Weights of a small transformer language model.
Architecture: LayerNorm before each block, rotary positions, untied embeddings, capped logits.
Training: a variant of Muon for these matrices, 128M tokens, 7795 steps.
MLP neurons of a small language model. Each row is named by its layer, matrix (up: input weights; down: output weights) and neuron, and shows model dimensions 0-191. Each number is 128 + 24 x the weight over its row's rms, rounded and kept within 0 to 255. Numbers have three digits each.
After each neuron's rows, "fires on" lists the tokens most often at its 100 highest values on Wikipedia text that the model never trained on.

L6.up257:144166104134131132142116163166131077144139117100140129113110138132173167127124109130132132114166126121162142151135113113105126151093123123156130117136100176123091170134152118119152164111157139118138120135172076171114144099102101118156105103157146125114122108106076084166151116179164102111134152135129153128098094111153123097094117140150129112145131169151138102123062097102102125141130076133137116106115119138149128118087079112108138146155119132129133159104115162148144124129111153132124108095105134156086141168079148131091159115162180138129130146110123125131126183126139109089
L6.down257:135137142103120134100168106079131171089124138123136136149107120148153122138098128114118138129121115102131093148146138153128119155159110150118121130096177122162118090141117130180136112115133146150103124116072126101089143114178169119128117146123114086164165141107120118079128122111084150138120125140186076082161084146144143127138146115151071137165101112102145118131151145136157142144105163111131126111111139117126166138136097133129147102072136142133119109155181100102118155093116105161117146114151139090165088119130115115133115152100110152138162162169145154098147118123129106163
fires on: ",", " April", "as", " on", " between", " out"

L6.up301:115138098140156110131123129151138160123121125127167108155135162133136123109118143113168090171127149090163141124150110140135152145156126102187131133131101164102089114160149136151134135108118069114124136087113106149128138162130139123139117106151131134137123138129064136197139121167096168144081117122131130111124127118144125167111162137165131085118124106173124136185116111158142079146153146129160070114115085199139137090102088133116139138146117129140116154135116142092111141137086116129127145130111119126071161117144098106161113108113119108131109120110124126079150161127111116117
L6.down301:113144162142124140112121120096103087155077119106085138101127152119140168111171121152157147133118146149123080148107119147112113086140142154134113124106146110136117151145118100140128154142143150117113126163141149094102106097118120084115146117096122139121146087113168153068132118151148100134172153144180109101107122153130118126152126157139173103103162098062119116096125148095142170134104117133151161138122175098133138151146161112094136128089126141112166128148144146095160107090169126150131127113171142112144086125129170122091100139099126167098104131152116154156129112137120142161
fires on: ",", ":", " between", " both", " on"

L4.up302:065127130150155147121116081116142106121116122126072117104113165127160127146113122150101144186132142139087102124107149141122095108125184076133129169134136135095103125090123135141108118149129086150100133147137104106133139158146122167120109118118120113164114102066131110134165139190116130081090149109087136078115124156130133150076125143154133137128117135155105147118121127145109144139169123120088142159128119122108117130123132080119102142155150155104133093155176108147132126165157094168150092139153113139133164144102147126115097165141158144139099134151164122146129154150136139121
L4.down302:179115117102121142109139152120145168073128123141137135119134119097108088144138093100139099110115116123149109150133107140154164159106140125159091114142112138129145117159150139129117149102190141151144115144146086175116112146154186165145118166119166159153122176141132143120125114097119121116162172135177117125148107156123119134132146153113127074124100151142126123152094130158139129101100119151129129071112142186125101111156128113121142126106109119158101108116096126107083132113164093147141140147113123126131101154112114151143127075099088162093123092139119094144102095085099107150
fires on: " the", "able", "ed"

L4.up398:112147127138118120112119079097148135127154123178127143131134109099079132082109130141100115142140150130119128124106126165116139158107172131153117103102146112123161098140175104119145200139160131108119164132125136113123120142121113165122118115093137147142136150135134161158069130125074167129116137093107147122101159130121094145137082102071117109161110100111160105135083119137141105150113149108123118166152101151112134154124181154143084114111109113115162158111144145166123140102093155119173104163085113114100139143171087160131127120140106124139125142137159158121136093098129162112
L4.down398:107150128152124140180097150097113118121122080130076130110181146179148145119125142095096104121143117157128073096157117126089152105116114104130114101155136128138156081145143158144115130130136107134153134150110126123129156141090115107142155085109124175124128085146076158108143155154153142069109147131089188149108080115103080134153114108119117161089131127144138112138127130143139157123170121131130128112125110143145092114113125143148153102115204163163116103117120128150137144103117159118148171120122119098135125120116121117077154150118129137100112160108148123163145158116121138126
fires on: " |", "el", "r", "all", "en", "re"

L6.up86:141138182117153170149119134154108078092128121140122111122129153133132128166120122174131117143119116088129140082117124085112078136125152148133148124133101180144137121123131165089116126142134133146138142095104112166137146146114121121113146139126177091116112128084096100112128070122117115111121119166139161088138098149173113106157106137122151174155103163150126181143174158160101095143128129132110109125157119119135158122122089128126098138162117131129114112118169135128101076099132156132114152125141163070130126073143133135132085100112104139157142138135103125123127135113125145202
L6.down86:103116117116140118120095125069132148134105101088144159142119120119149128101115110085112138103162125133127148141149159160109173133120106136150111141099124074076115168135162091118168117083146093124104104157155132149136103137144117147170099127132120170135160166178136141155163166141150157127132146104194106131122139128122138165103152107147090106097095114095156135112097100130152150109143141125163115123128120111105084106125136126106116125120089100125133131121123109153149161176123110108140135158105086168153157158110130152112171172148112126082101135152137130115152111128115096115
fires on: " of", " the", " American", "ian", "o"

L4.up446:113114118136148111137128116110170142144170155120108092115173139121127079129180154142128108136104132158134161097070158142121124096126144099167138136182133173099135168166127141122104141132109113121150151152116114198116100135126127108130160135111132124130137168152126126149134098139159123100132139170119108099157120132117140193097080130099163139115119103127116172128098099142137102146118155131150128116112094125076101130151136143149109122110157098164119086103129107115106116084112141070128155086137126122146169083119127093138113120151086149111121146126174123122138112144121144124
L4.down446:136132148147131103133162139132151154108119136147131135147110118132125115154082117147138139144125128166124162146136158115117162126105151122098146113100136132107099115151115128147122116145138093101123141155130132109134153154125062091133140149109074123129150098101103092162100137122126142135142100137110125157129098149150124115095099141133160140112048123164124095122177126131133137135113145133115175182110116103125077161145133132137139135149086085133139128137143142156179149156118117111089162182131115118172107158111154184114062099116111117158092101114112121123147084112167102156
fires on: ".", ",", " ", "0", ";"

L4.up590:151113125146164144117122110173154154114139127176144132126119134104104114176142146101119102114092106097156058094155123106105172097105126134143154143114129129150131104140101079090118093133092103105112138139145168114149136131085129105097163097128098127114109106155139143135126133138123146105141117100114062133142126127114140112146147105170112090113112136135129132184137122172113105122169129151077142133105105143101120118137158181093127140177162121126160108140133107129094122166150119157081168105157123140121125129127137135164127122145149107105122136127130119158105155154143120200
L4.down590:074096146118112127106098165103117119107193146088123145138139152160109154091099080116142153148153146111142170153110154130130104113156134109105107092144121113137098161142143176136138168137173131146153146136122095157101128164145126114173130135119134119133117119153073131152087147119124131129147143132080145140131148107143123166096107151159144136118126103119120110141127130134178132119135141116179120131124124112126142130092109106143120071090099105150105115068160187124150169144104115105147157142108119136091121099108152087124132095126113146124125153109156162127164090140107141103
fires on: " a", "1", "==", "-A"

L6.up512:117129154112171137121105073144123118141138112182124146101118102158088122110116134103132065102138148151153175095132169109103172134167127119172114107150130163139129158122177135120099097098161107124180110114109141145147126110122079130090142117128126119103097144144135158139104117155123143134142132105134133142133157111131121124156138141114115112154126130148108165140164145171081153176131136126129122159100146150111088112120153128138088116129096178130180141079123133148121143142129116083110105135087119092095141089149125112093116122135095134108110117157165123116087102160152157132
L6.down512:072138109088100123133110145114118154102116124126093139112131141135154137101119160121120148135101158139107169144151136141132092143120141121135091148132149175150094109106134138111142191167147134130102148128149097093099141097127137129158129156098113140130155080080123117104114149154162137133134110173095133116134104131075083164118132112127167107107130124123120147118116134151102110138138131131146117103132128130154120139161163117130094138161170081144144121136121145149178166154073119131089149117096116114129089152132130120156112130117140109129150078116100161095212154117163127086
fires on: ",", " as", ".", " |", "r", " ("

L4.up433:104113141117111135096116130089103134126090145136179100117150130098124153107128141134181157165104132148104147160155128145115092145109134142120164077115162151164100140121159173130106107169142169180149106140090119084117126128141135163139136089131122150123088099085161092108103153158075098109102167164125140110131134128147123152112199115104112151126110120103120127104121164117120138119146146191161111122125149116127109145120141122112089108146122108099091138144114140135145110149141115130129107150098100116104146102163139138152183090127125157117146116131132115123135136153089090109
L4.down433:123111126101142173160167158125104124156105099120112103152093107093148149143162147134132127115157120112099109127117153125155126162135102148174070112108163165114144133113172102196129124109102126135126148120137170134114121079122125120077098087095122152158139132119112145158142093169145101153139132140091146173148119169139106117136109094126117163125112127148148128095110122135088122158111119110140108082107133150170103088119103189108159152082107148116135099117116164139149140170109075083126146111140144116150120122121144110111151152121150124138153115123150100112114109110142129128
fires on: " him", " released", "ed", " held", " produced", " out"

L4.up581:143118089174098127141096114156128111112113125099118125148089145164182170137141114114125104140166101100116098131143161103162094115115132104136130148112110122144115155159165111124113096115108144163127143127090143154081105147122133106111099153090146140092149139185141123124106130122070128140141162116133092154175149113152135116151141100080177111123127151086128112095115179123111119130094108119132121118130126147135137150119092148122107135153072138109127173120185155157143140181150136140131150157129121158122116130079136096154113109087172133111116149116151100141109144127094124106
L4.down581:104122155110117102127198139127132121108152138155100119143119116114087116149116142127125155144130145143110106131136131142109125104194135125141142145116127162153141102155104112098142096125141120149132111112138095127145143115112073124146167121168096107186136134084105110112135121170143124148106140121096142151085121168108102099156131140120069136129088091147104136153100121121136143086178175139112132135153103118144110086134136100121106152142140137170108085165111147100178125096167090125098085117113133143135137128151144110108135142161122155113168130152074168110147123098142113158
fires on: ".", "ails", ",", "age"

L4.up20:125161163159156119138116144167127140132104104166102154123100139160083147147149118160110160114159199128092107091176088150133138133102161095120147119118097081108045134104132099140165088145124170117140113125147127126139131113106155139132123117107135085107104106123137140116156120165094132106098137130108141142089144138125130104135119148107102106126120114125156121102146141097122138142152141139118131147161150159116153121133144162100121131163170123133131135154073074119172122137127110122106122163100121151120091114086167130155111150106137115120111110117178119143143145102079145153
L4.down20:108144104115142121163117139162103149125121122149127105134135114123136081146123132127158107099113153129160120139167149149149161124176145155136103116152118111142122106120140146142145115120092110074102166146168168073145125129121189135103114133158121133081136162160122134140123110102127126130158075128142114094168118140156157152132118140148125096167081115136161163163160103139076120105120158097135147164097164136129131110125116107135110160115146141090108132118093133122110117106112075142153114097143157098150113094154095095131121132078131101157099150113104172134163128116098172123
fires on: " de", " der", " et", "to", "."

L6.up514:124133146137137113121081132149121151169187135092083178085117171128142145106140133100139142170126127123087128122130172111116100139149111059126136082132100129144138120119123089167113108155150114114123091139130102142107157165089136108112135145112120106149126119114087089124142131133175114110132125099186130099124147161123117101139137133102157160149087120112154151117089110171147109145109172108140159107140118118148124107151118173094102113113118133154111108163117148108105083144145174128174155140101098150130148144091133155150130151143120130162126129098134096130145120134130123177
L6.down514:111133109112102127098130133107125110119101124127144112127191110120136106093150142146083193103092174135103093130137109102122152125133180123155165156102149104088191149147161112077114112125177127113137109148133123121126115116135107126147108101125122122143116140118156136120134103122104148155101088137158175069161133139097110146095107093167173093140104126158136131151131171148144132123122148148139129102101116131151142107139127114134127161123074144109161151167144087138176144097123126128151104166155137082117128131130128104074091100134134112143126128172114145104138150131118140139
fires on: ",", ";", " as", ".", " and", " the"

L6.up261:117141152144213166118129086104126113164115073089162127123127126123178117133113127120127117162129150101133129157103141137094127130103151149128120155159130119102151122100133130158156151143118137112121102127100126155125117133127086152107082161155148095112135128147136143168105150097137103160141116117152124130139133091107156157093134144131141185117119122142136128111105100141162120130126115132117078070121130096107120122099153099061096118117149102142104128156159144094097132102161184137147123130100111100118121104143171103120103153155151132129143165135141088166153151102142125176
L6.down261:134071114134095150129121181151105141109128169158123116171150136125061126114141117100134148080172121173112160149136095104150133113127102119109162143094160125125144153156125101142151124093127130142142163091167127150127154108098215124150138119126119140124111121111140129122151101150112148117134171107152112106124122156136110104140138099118098101154112103134088098147120109131158121121139160120113166163107082128173134128157113125148159118126145177102147142097127115180125104161118099134094118110165139148122152111087117157115125117131099114123135092129092115123115109155138120076
fires on: "2", "3", "s", "6", "1"

L6.up471:103090177161178150077133111107119144130115119128133158154116118142130140110135104138154123136137133150126080118100141124189109112122138110111122114141134133121119124116114123107139163131151143137152104178097146121140087094158110110186144125144178131129113155148129128110124155127129101118156072095135160145193128161098133112109086198132131148121153120145116129130156127121135086110128144120118137105140126106123080114113129121113123110107112088127155103146054107140144138144136144106119130146123116159114098126137088120098178162175129076170123098091116145123144128131095103160
L6.down471:169169196073152151144135121162118117139146128111108156166129118146089120163107159088137117153128095084112116142111143125122143137109143123131132128120173139174111095170132160116141108070101145136132106143139124140094119134094150157128119151084104134148109138155113113137134084083153140116126141125176102123129126130131117162110124118159149112153108135135091158109102145130089154132106154146152094128136166122127127155161093098126142102121136161131142133140143084101093108114139172142117055088120126082134100143117136149141154113150129135114095141135135115153119100143195117107
fires on: ".", "7", "6", "8", "5", ".\""

L6.up603:117122112103138117133077147112100099126140115103143151104120132128108144098156155152117113156149132129082148144110115128099117146141145150170134200133095132100146139105109115137127134095115129095144146162124136096112132160126158166086110160128103124113114112131160093152114140163138135146119150148120153142122150118122148111154144125164135160089126107118112163127174059118123166112152132095126111129117093133150137109139101109129117185167153112121088145151132140075144109152120112130121095072126118083153092129090144144116180140136101107107110128094108133106152135175188166104
L6.down603:129101156120106125164112133099124091071117075102144131101173103154160143133114092084112118139145116130130151113134140149164136156137113124112132086112114127158148120139143121159112148112116119149132112189132201134099158133129090119139138126150127116170126123146109122107170106091143099129104133153193131091153121125112205143110120141092109110134103127152154105106144117108149127103077149129131100105128123120138131144092107164145150151086137137111181149145148120130164059130145095126132151129141136122133137081144122135106126162132144106097112105111159128128135183121116125134
fires on: " at", " ", " of", " to", " in", "0"

L6.up107:146118107115092107127166169121113125119096135117128114103153142149104127103135102149144134145176122107109086132126149122117135112093111096099118086125131143137118134120110114112102161078123161124154098141126135154106112081096128159112134159108144156120123161125100131172146129108096153100121137108175134172162073110154124172137172128110131159150111126136065123131134159161147125130160138097155124099139174096153105100180094115089090144158133133112118123116143130153119123114137116135071142174128141101121129156087164096121163169156152152115106131140106161161144137131114101105
L6.down107:148093153143160105108112124125106090106174107154115121127129136128170128119087135154100136138148122087152150108110125112108102087128174152159090154139145109129116114151096136131125133116130106124101093110124092118149135144140089100161107125148131120130129116098112161103136150154137158132109141148156119151128141125122115119185122145138128099190183145132187146113141103128116087133144130128112156081127138081129154140086151143194116107092126147127143127155142136167143137108146114101156130170114152177063094126126074120108111101131121140153150111172108114149096146147106104138
fires on: ".", ",", ")", " an", " o"

L6.up652:168126152109131150181122077136087087163102130093078103158133138142150129096116108133166139134092154136115131116119116118143110178145117143129103119098125145076124094124120093132134110120134111089067127127106119203133158146111114160133110091125162088127113165125151115150141149111120100142180130133123083109094122160118153114128086133109168153135124131072140112101149124124091106132114123139107140167109141128137121182140127129117110148105148103176113131160142146101126101094153148118128131145140115143125116140159127140088147151129176107154140112150170109124154114116164147108
L6.down652:144123089163114088084113168121168150103145139078163130131107083117132148136173128106106158160128099117147148155133110140130112095116145136132154129106114165194122156116105141117124166150117136143168118102111135091136144130109132135137118159105084134117122097092117136135147105131129117125146143142178131089142111136112123201110161138136109122149102085132142124135118133085156116097112145097191138127117093141102168136061098133141123154130125140078133115141120118133152157128094141129119120112152136135105117163117114093169098124156096137099190122142111153125125119120098120161
fires on: " of", " and", " to", " de", "3", ";"

L6.up395:126186161090141141127126119154131120104169159151098136111129111116101110121141141154145099137127100128115117084122112069120133106137116117121121157141100129164174142111132124123103152140119122137162072074116135129213112118113144103118119126174156103126141138116135119128128114133173105150135186104161119125132115127159168135127141106126120170130111113147101111125144124142130135135112131124117103117117078103138117135096150144138131152139166147159125091116185136119096134146127180141115148127065148087082101077161129126114103120089102117118168111126167135149160157154117155120
L6.down395:121144153112128153083165137098139122144088121096115109120157082148105125115117083176142105061149119180129128129130149169124100107084154129129174123167074129166166176130135097119111139118118131103142137143127139089170136143113137134113105139154124121078125095124147128127084110152123158122120116130152136106146145103125152132141082117154101156151118159128124131126136152114119101127140108116126128175133135157159172179098129087127131137171167113126126108100162112152090091129112116150101134105129163100148137167123126122115141136086119119135107131109111178105108170135150097095
fires on: ",", " of", " in", " the", "sc", " The"

L4.up41:125146155164171148141141169178161141149154130120140164176097137179103144119116134102081146129140142111151090105119117153121125144146175153160120112104134092124120089123129148146151095141153123100119131084101085107145134104133123139099129117131144153143133144100095126134130108128105095130093094092135165159088158157112176129150083138113125123149134102169127175138112141105068139121096097126126156151111118128124130120105139183098140154169152156146126151104119116080121124122153129119099096152161116133132083125109121145124132105073117095146140089090154128141109111152123130111
L4.down41:107139175101147131113142153092127152112124122150107090126147114080101143134098122164157132156114147143105144105130136134153122093093130117106124120116139123149108114126141083117132113146105105130151107148138148108122133134135136158111110125137111135097096111183123128119139085137129134168140155162202136094102126113106126139131142152119138136154149119097130093152097085100137136176137167137163100147081167143106166135137134121132100121113142110128128143143104102108110109115177080153153101145162117171170150106094119105073138120138127119150118170159093167154115129086089195141
fires on: ".", "o", "io", "to", ","

L4.up749:138084139150148087129079110178130112125110131151139136101129103158117102129111155137146125142152128098099074118143093082136098101133124143121120120176109110166156131123087079132083122105135123139121149143169144120144112122137105157092146127140079136107095115136107075119133113162155126140130125105112160155142119143163134135152135129092127110089161136094145119110093161123167138155101165139136142118164108141152102128146122121107077119134154117135094154199109132076160156143115129110115148099121142142168132185113130144129132149103145119139151113116170097170147099146115156144
L4.down749:105168096140132181119151158131134113128146127082087113139133131153144143149150123123090097114138158110149154141138114165122164111119133095153124131117124134106116131161110168114122160152086133091120125107107117108149162110122106117179116117140158104114159123128130186091095143101118135077138129151125127131065133134099127134128131134125147130168100164145102134152177131139122139126130107109133112099097139112136145118098134137142095161193126143165146116098158151169145131110134150128123139140150136110053140116156121080138091075124122122143144158176099145082111135112080103130
fires on: ",", " of", "7", " death", "6"

L4.up283:142131107130132123138083146155126097121144151158133147136134133125117137133123118115119105101128129115100083094082150127100104065110135101083159096089127095141122126137124117117116107125163142174118103140157105180140149153108163092105155095149154123105138102164168088161136093104129145129106128143134112142151104138103127107115123145129139111132132168110140129150134114158114143119092168127130130101138127137143096106140140161074098143161145155124162082139190118120147091141156125153137202126122099126146091148125112137155150131136153125141127150079107180120142189107106127167
L4.down283:144100142140132095134099124121137096121154088092161168107125127137128123123067133128142177135099121119123096119136116125122151143135169125124105154089117137104123149149133105127182128125120129112149118129116127120136085136117139128131162131148142129116187151100180109143148131145122145123097131120121130121103103145137131130144179082108146183142104140163118187155089103154106089150110128097133149178147094092104125104159122116095074092103102149106107104131121179138115163132112120114152170174119113123136114176119111102110132144155145148111168089134108096129152104154146105175
fires on: "==", ":", " d", " a", " were", " had"

L4.up342:123137101129118117129108062149092105101147104134093082110119123181071125122152133160148110154146130117098136151156180114158112173168143128131055158132101114100139123108135100115096116196126123185107132115116133127115148145109142116128107117090105116168092101150118129122126092162132108137135144119141105158134172114128137153129163079114155127103127118135124166120153125178121158101119123143154136137135118102113106124120114119164098113106175141133159122121158151141113103142081146123148093161141105146118108151114107127162144134105151116137159115095144164097124129166141160111
L4.down342:137127109098133121160165093147132118132140121150136134132104079098154081138150148106123144119165144097161072127113154072122115074178112140107140136117137063084132130121156147154120136130154123130096148153119109147129090184113163107138118125162162096112153124123140124119144150109124153095169152099147143132128134087114113132103130186131089148136137140123118113134150114103108129101154142079149106126124117143131150118114183154097152153079114156125114112156092142101107121146131132137158125130146181103155139142138142120124169079129095107095160144132103119131124167091114143139
fires on: "m", ",", "c", "'", "."

L4.up38:169163206146161103108156152139181145155154130094123184150146122126102116115121138108151154152091122165095080108070119120153156135122109121149137113155114159137097131124136114127101128097121138157165105152154111131103132149149140124126112149115142111131137147126096104132129125127151106123145142111135099132155131159125137156116081134091143098125109122107120146108139115168133146122106088136160159121142127141133057144150150132125108185132129096098105103141093126143101154125099161049101102086112117113128110112123117121121167141144089120144156131105158116105098119137116142171
L4.down38:153139191114164119133120132179108159148111157119140162155139117142130090123135161127130145133113073137145162127128139135133124112143110100122139102141163158134115109127155160117125089124141151161160094133122085110134133137142150118156157143133126127119139131115080102147171129086150137114128096139167127150117124111114122177095115129166152098087060122110120136095156137174116121103115126126135139091144158092123071119124138122131148134116130104114097098098155088112136131183075139096066135149094104122075131147114139157122138100130118125163125104143155095150147108159146156130
fires on: ",", ".", "8", "5", ".\""

L6.up51:117142088129141104102085137140099156117122109111164171136115133120145120116128123099115111173122110140178125119143130149121106154125104124153126146126102134120154151094139139104125134133152133151147108125139132114121098108084089117143096088176138146151093103099128122126113127150136132092097134133176123171131117132109158128185149146132142097160130109141125149131085127160117084187180139114129137113124112116153146124184124092093109121086167104096108090107149086134114100149143167122161184119132084138128108124160107112158114158123142144112130145122119153157125115180129057113
L6.down51:131157105094109151127142158110152096122109115197101121108155117102108102161107168110151137101138109142122151149113135144076164103156129120128121121145116151157103119130138111121103133125116130119106116112149106121173159118098146137114137124091165105137147164150132133147130153126145123194120096167193107085131116072127145111095130147130120136105155125080140086143125147098119124110074169177164119121101116104109084163138113142172132102124138125122089144118121138088091169073140139164103133141130142120159123128117163134159130154143162125140137144106136092138141124096136114153
fires on: "A", " A", "D", " information", "its"

L4.up588:118136107117098112095124118121110157133139101086117129101128127162070136131138139151138108154159130178110106108136091157150180133122116133169162112127101105152118121116119112139149135183106113130145094184121107110098110152071158111135103191134157142084089084100136116135105109201150130121129138113125108084153129098139144106132122126140109127113117131139107150136156134156145138161118077091102158117083161115132114116139134128118095150136166133168121125107151138155103092186165106162136121155117137097127134137158141149124137113109122097133103113133128128130116161178104133148
L4.down588:124147110094116143145119131115117144124094088155136144109185118162079126128110117110138152108188159145125079142111078143132152147118168143127143103111117102123153141120120120144093154151125129143139106180135127117151124148112083145125136139144179173129134102130189106160134136143113120124131096152163132062115120071123136126140106103127129142100097115141130122076152149127125128108115151094104140156137121131104097142152108096122126136103197087090124143163148141119096082142079133165109130165136117091115150142115145126137112144112101101128107150129154132155134159133155171116
fires on: " in", " of", " at", ",", " near", " to"

L6.up18:122094148134154152150118095087166121135082117164106096151121150140191099135154125170147147144134173127098078154137120091134100103133134122154135119131166179099147112102112112136122111141118115131157119183134155125116113131095158113113112148107137125123131102144122129134076097147105114128151157145136161137126153128141097150132131132133126107134105137145107102156127161094138106110149168099134145137121127097117077154135137101109123177129084098140161122131101119081103153145122128089121113144120145173109117119076111132103176146144129092136146114155139142174117128141047149152
L6.down18:157158147082136118106175120159140091144136123127155137095105114117104133120109127092154133137141112105125158134161148193139137151087104126115093135111097101155085125105106102109113133075114152096103124110142122136131126087098101100122164124107123102107135161126150143150159141134141155108123125129123095131197098162132130154141148146121180118147130116132131161154089113138115118181101124167143118104140139147099145175102114096146138112155167129136121126090088133114145093100144120134106149150168126088154162170160128090142132141169133111145090164113136115128123119092150098094
fires on: ",", "iz", "9", "7", "1", "4"

L6.up206:107145145159168119178152134069099150139138132144152108118138111158103130102115114136142140096147103119098136160126119149096159103159151142145119086130127143089137146145141132117149172141118132114144129168127111100143137168107136154127142135118121120176112116123085137120146102115129119123129140121123124133111121201110160122142139088117123121141125114124091091096119136213140161112110111092139135208166118164125100141088176167137127140127100116142133156097081143119102091099178103088102126160115141121100142145129092121114102154147106099137134086142136135127112142142138135103
L6.down206:110089165105138153087122147103142131098112131085107135112093149146129146162111168108083132091146144150107149148125140097156141133102097098123109180084130111148117100135106141129112146122132130121110113143127098158117145109110143139140100155171119119118147112173141105102141127102110135115147105153095155185136133097101153121141154095111089116135198138150149161185137140097181106154085134133097159100110128144171132125097122095179135097120124111124120120171155108125149090164101096156141137098126111127130158147084128122112138102143143111126147179141125124142156136115130121160
fires on: "o", "r", "ov", "c", "re"

L6.up521:108140139121151085154079107124109149152142145137121124171128127122128125094108142119121157158122111180080087126168148142145165132107142116159100106149110154109144102151117149159120105107166100135143153138135109104123102117138112098111084105088145158109142143123126112169085154097140143131144128149178124100132138148097132133061157108130145118152119127102155161131125125122109122111132109128132162102135116152110113135109159115132114130146136153071150111152152134145169138123164177090131138174106146131164130117122111136091118151165171086166143081089073108085108132110119105141
L6.down521:118142086171134144149163144116123144120118132152152178132136134154117105096133142113119134131124105136176156160071158074102108121175110092122110152129156113134133130095132100127110150136108112093131084129144115143172133142128103168118134136137125111129152129139116151113155104131111120092113118120151158093078122078132110170116104138107143114142117123106182079123142187125118132129162133122100147103115171104125076107129081155159130118129151092149109119177157135153074169188083122117098116154123109110094126117116139116133116133154130157126125130146147147127146126155174114118
fires on: ",", " On", " For", "==", "On", "ong"

L4.up346:139122126137072137125164081137120182145164104123097122131137148135160140103159114142108150143126151141146135118102144134116137130164118159123144128153187146096078132107150134118107144138103091141189158128197115145094117169093123126141139122147161148121124128125079144133113167115131141142120141087159148123096128130125125115115128129120100124117098115151099136080165132134157098113097101166152159131109122117098117122117131141077127132109106099158104110062113114112081177142132161091090112156125127128117173122134131154096151091123114152125131138127141138144120090125087153167
L4.down346:106141133098148078152127145142103112135149099175104088163143117132112122116133116064158100104112166115108131158146112111140111142111135089145137131157130094132106108186137148113134123146094140144060120157132133109132120143161145101095133135123086128111135164136125121161124113122125146123149126160101184179152167153112116142126114131158154123112119128111132137120138150132173177127169124100147105143148156098149110136136088123141084183145108108130134111169105090142128073109086095127119136108139098154193109160147145132112149152143139117114112096156108128127111100102140154122
fires on: ",", " ", "==\n", "ex", "1"

L4.up552:158157101136122128095113161118123112122137128139134117108128153124103135143153149155124107113077133123113113088154107121145095082104104105154142130082124118127159139085135114125107136171171139157202108111121142115196122182099148119133096125154146157094115093111128097109140147117167092130164107151148130101160101136175127121126139144161158172105111106129119141102165118155131129166133106134088138126093151106116131099123114139111091075152143171139162113151159144157106090149143142127150132106125135109144114124112121140137136116085161093125157127117127150126146166178129137085
L4.down552:121178126135126154097127095135109091150066111140119144140181135152083135152080120174134115111135145088129148112143112134142152121115159067125161102093135115160114165102141129150137117152124097141133128127096162138157103155141084164094124117140185178132162105151149149109163149164098146123141118121113147098121152143120134160122086136124119152137105136132139129061132143091113106153111112121130172167129144131155084089138157094129126122135140130112124094159144153106126109129124113155093128135136169104114097108104145130115120160146092139080115127142120113086099154124158132117
fires on: " in", ",", "west"

L4.up494:115078145174119135155155138078140145132121084149108146159131133171141157127147103150167155132139126141099139104118128132100139114120159139129090151112135143087105133086125172146093089164166114145095132121116138117170114113137125163118119079132157136147101101098167140131135139129140122122108151130081130127150108182153124116052161115124134137099139126145137096118105143096089131137161136126108108119127152138103130118106152124109064144142162101152125124127139116138154160157113092147115122166161101140149105113121149107122083139132141104138123145154154074173088156156092111114
L4.down494:150102149144132128117114124076123091110106137162160153137147127078074112154147142135151126161119111130132105122105137130138154163122114135149123151128124164162147131146140142145111109137093095162101142113139118103118178103130145173115151175130118154146097161135132141113098111138128102117126141119112111098130113187067121137082153101100106131116158130154128105129136159158138091123108087139124092105096144141117088125097134103150132141122150134184123092136119153130087130131118109102160114135114093160128188131125126161161154146097122173141086082165120077161153134116097135121
fires on: " the", " released", " based", " sq", "ed"

L6.up127:095161151129142139154124142107110119140156112064080145120080147126137115110121123145138149142094113155099134115121125147134142072165144144135111107112121141157122075112113133130128149141127126167109100135081186146119151142086112106089110159161124122080121127134120102134130116109149100121119156149155141139141145131134082100144120153099123159095144138074119097136176143150187141180151105125122117121148126094142133142123118108104157131127116103195114144110147112153104120150164140161147134089124120119119102080127073153122134129150152098166123159143147092147134123146136173145
L6.down127:183110101136100126120115126133111101094099162158157156109123115134137142143136160133127156120139129135137093148124161127100107157107124169145139122151125129123118114127142123112136146105142158167155138115135090144117150125140118095133129110095107188178100144114094148118160125161109134128146122096092117183105108151081187159094088097147138068135135124186163123155089130126122129131131139102119099118151099150081124114123141140106141128139162147121134108117112151119103129115132110080088077173124120108145143185135149136146143155113131151110088110106125170138107165112097155095
fires on: " and", " the", "6", "3", " Bengal"